config.yaml
head_dim: 32
vocab_size: 10860
norm_place: "pre"
parallel_block: false
init_std_qkv: 0.0182
optimizer: "muon_variant"
decay_shape: "sqrt"
doc_mask: true
MLP neurons of a small language model. Each row is named by its layer, matrix (up: input weights) and neuron, and shows model dimensions 144-271. Each number is 128 + 32 x the weight over its row's rms, rounded and kept within 0 to 255. Numbers have three digits each.
Before each neuron's rows, "fires after" lists the tokens most often just before its 100 highest values on Wikipedia text that the model never trained on; "fires on" lists the tokens most often at its 100 highest values on Wikipedia text that the model never trained on.

fires after: "\n", " Party"
fires on: "|", " |", ":"
L6.up407:107179053144145104115129073113130101132126124148198112150168163055147154157158156128142147158166172197184154150143113141087136145141074132132064146152056170128122126103162150111132113137085171095118147138146096146159142165104107092154225111106166176102165149119096145146129147150102113127083160130137115145089061159165117139108071151122127116098085137150169074092184127087117106128157

fires after: "\n", " ", "|---|---|---|---"
fires on: " |", "|---|---|---|---|", "|---|---|---|---|---|", "|---|---|---|", "|---|---|---|---|---|---|", "|---|---|"
L3.up690:128159165092130126161148120112093076158162131122150074085125108104037164151048104142155126070177106166161148133128099113131114082068128095074134100132187102126100084118151073119082094153155140107076104156118135112150080139103125082124144169105068123119047053127173131136154182141064192169178170136139124145139104131102125116118114080119119151113123126123062166125138144076183125092157

fires after: " 0", " ", " 1", " —", " |"
fires on: " |", " one", " —"
L6.up538:152133131140128184121143152144180119161113130107135128131139127126131105138080069097184080158120163086077122227143137114131131052049108145087153090149100144099099163124101144076107093130138100061157167135143086128143137099126170129149145089079184189062080149109106145105122106100129104105140163155138148102111129101097118157099158131191105144141167106131112141083086113145133079174185

fires after: "\n"
fires on: "-", " /", " (s", "1:"
L2.up1196:125163093140132151126170064164153114198158115126084162138142113090121158195143186169136107117172108138136104150133091152132122108122105163124125119164173102119135163140137095133122079112128173135147157186159099180111131091145058095127162127103146174137156076139137062140158126156209133085128166081144141144118131092148142170129212111108147116120131120133099135093144080178153113162159

fires after: "\n", "-"
fires on: "C", "Y", "D", "J", "L", "E"
L3.up919:142145125103066102167061125183118076166135126112193148115113130137150152173109159083105042143191202142102087206096125188159147169133126137160129087155171155110102148139151108113165115067090158133119142121165144157104119105091110070115110138117142120147107135138102107194067104080130152111133136114111111158117148163154145130134101168085116195110128135083009121125140112115121146131138

fires after: " is", " served", " |", " was"
fires on: " a", " as", " ", " at", " the", " an"
L6.up989:120111142125151138128126114166134111155109164146139120148175101120141057129146084170127094109129108110119117152125143146100086107045046134122125111135144163129120116131182166142104135088167163083130123181141062176064144133098131156098091167145158100109169163126169091104156125171074126090044066132087089119137084122073131115148134105156134123106168117122099174178122155104110128134105

fires after: " University", " Court", "|---|---|---|---|---|", " District", " Republic"
fires on: " of", "\n", " in"
L8.up792:139089145117133112143145130138159156120134108126149109111177119095131118101149161187119138165164119157098084114118079139139135187018155181161130090150118169080074176110099119138132118142150145129141164182183130181152119133138140091110088137143132090016144143144110092148101071141085121134127179112137090076139142170143153093116131103084185160165107132166134144066036190180109133163135

fires after: " ", " |", " one", " 1;", " 0;", " 2;"
fires on: " |", " by", " 1;", " of", " 1"
L6.up234:130065128142100160134112136141147111169117176127194145115130149097086100105105207105183099151152221120152158136111151116113152113098082127085115157144138152125202183123087144151155150123107099076116107191146128129084199141129125132133159090132099144099119143101118127180125132159094142144124069157094096167085094080078096171141108149135121129067121116113193180158130119158094096150161

fires after: "\n", ")", " 0"
fires on: "-", "\n ", "|", " ;", "\n"
L3.up405:130099175133103159138126096136100101146131114149120126117234183158133143125037156112103153135156115186146102167164126159043155109124149131076109127133188096131168166149177108126098160124131166060134060125128080125132180118108085101175038135136155088154060103184092103098148101086110180103068066060087193159142108122129123120139122137118152159180135099107115110148130107123109099145143

fires after: " and", ",", " |", "-"
fires on: " a", " the", " an", " other"
L8.up246:135136124087135128099141181109093055191137190169105135166084128064083114104143158132126168085147161187114092145126138151127099144135075151169101131138166190161077100156080140112116084099074170093105157152079063075095117091119114067097170143103081117151128047136091088137210117097113111118168116123088128188144049098166127133107102156138171085111171146141132107149167145130119138177145

fires after: "\n", " ="
fires on: "\n", " d"
L8.up1108:119137183102147166085132132125154105088106095178073163112122139079112110159148094129092132185127051156135129082155136116102157115168142132162089134177143142098083177112115070101073169202158142099097103159197079067166081113108134111142145123134144085135107088081188173134132076107095133185122143111093167142167135174178145121115133168143190100189130178122152129134139134181122130147150

fires after: " in", " for", " In", "In", " al"
fires on: " the", " Val", " UEFA", " his", "-", "ess"
L8.up1319:145144114119077089158066094233164124134115118136140075105144154176101119107138112117171155098131212148139104133078169162160132114101122106174149128137147145126152133112123166113142093176150127138135101102129127079168143158194116181132141083118118046110081123081095105153109143220179105088096221129143115072120105108058148105154106144136198168124104105083125108105113158125141103118093

fires after: "\n", " for", " releg", " Cup"
fires on: "|", "===", "ation", " first", " the", " ==="
L2.up81:122131118124144105048115145135179114140139164131149159175159109132112163149130185109118089102138106069108152131121110115116125114155131117126132132193111134160064100122156117159083152122207128124115130120123168098137158208104122117137095106114141133126100176152146121124078099140105106115147134167135092047122094120160145144184136128114066126108124136162178067176118208103114142109101

fires after: " of", " al", " J", " |", " President", "|---|---|---|---|---|"
fires on: " the", "-", "aw", " of", " D", "\n"
L8.up1266:115156121096065085170131146193176148112117100100181151038104147121099111104126082156102161165182092158104079107145121144208186127155158110153179152137104107123156103135153102129122132191199096145180110104115131114145113141136121096160126181158108106119125183125121171145098146090114154105116126120143091124162092107135143119071190201125146145054133079067149107122096109140135079144151

fires after: "\n", "-"
fires on: "-", " •", " dis"
L3.up1126:105121160166147107121166124127084082067109166102117162083144187161104113127163156125159094157168099151148198112144115145161123140062180136168110118127150191127127118128145131179172076084162137147188142117138105122180102054155138105092121126189201104114151112067125124077067108153124137068155113140122093129092124153119164150081132126173114140150108065154131109101180158119141107135123

fires after: " |", " from", " by", " of", " under", " the"
fires on: " the", " "
L8.up1391:144058079133107174155094132120121098204086163057093110115133108152133152099115102126109199097072129115115164137158129076155188119119111133167125164121177122163154191172079123163109105102140167116170099174174067133052098155120150122153081141155136139090141095102100075155156146105173170169128101123135143106129143168130113094112109143069096146159130115164141150169186140142130120158155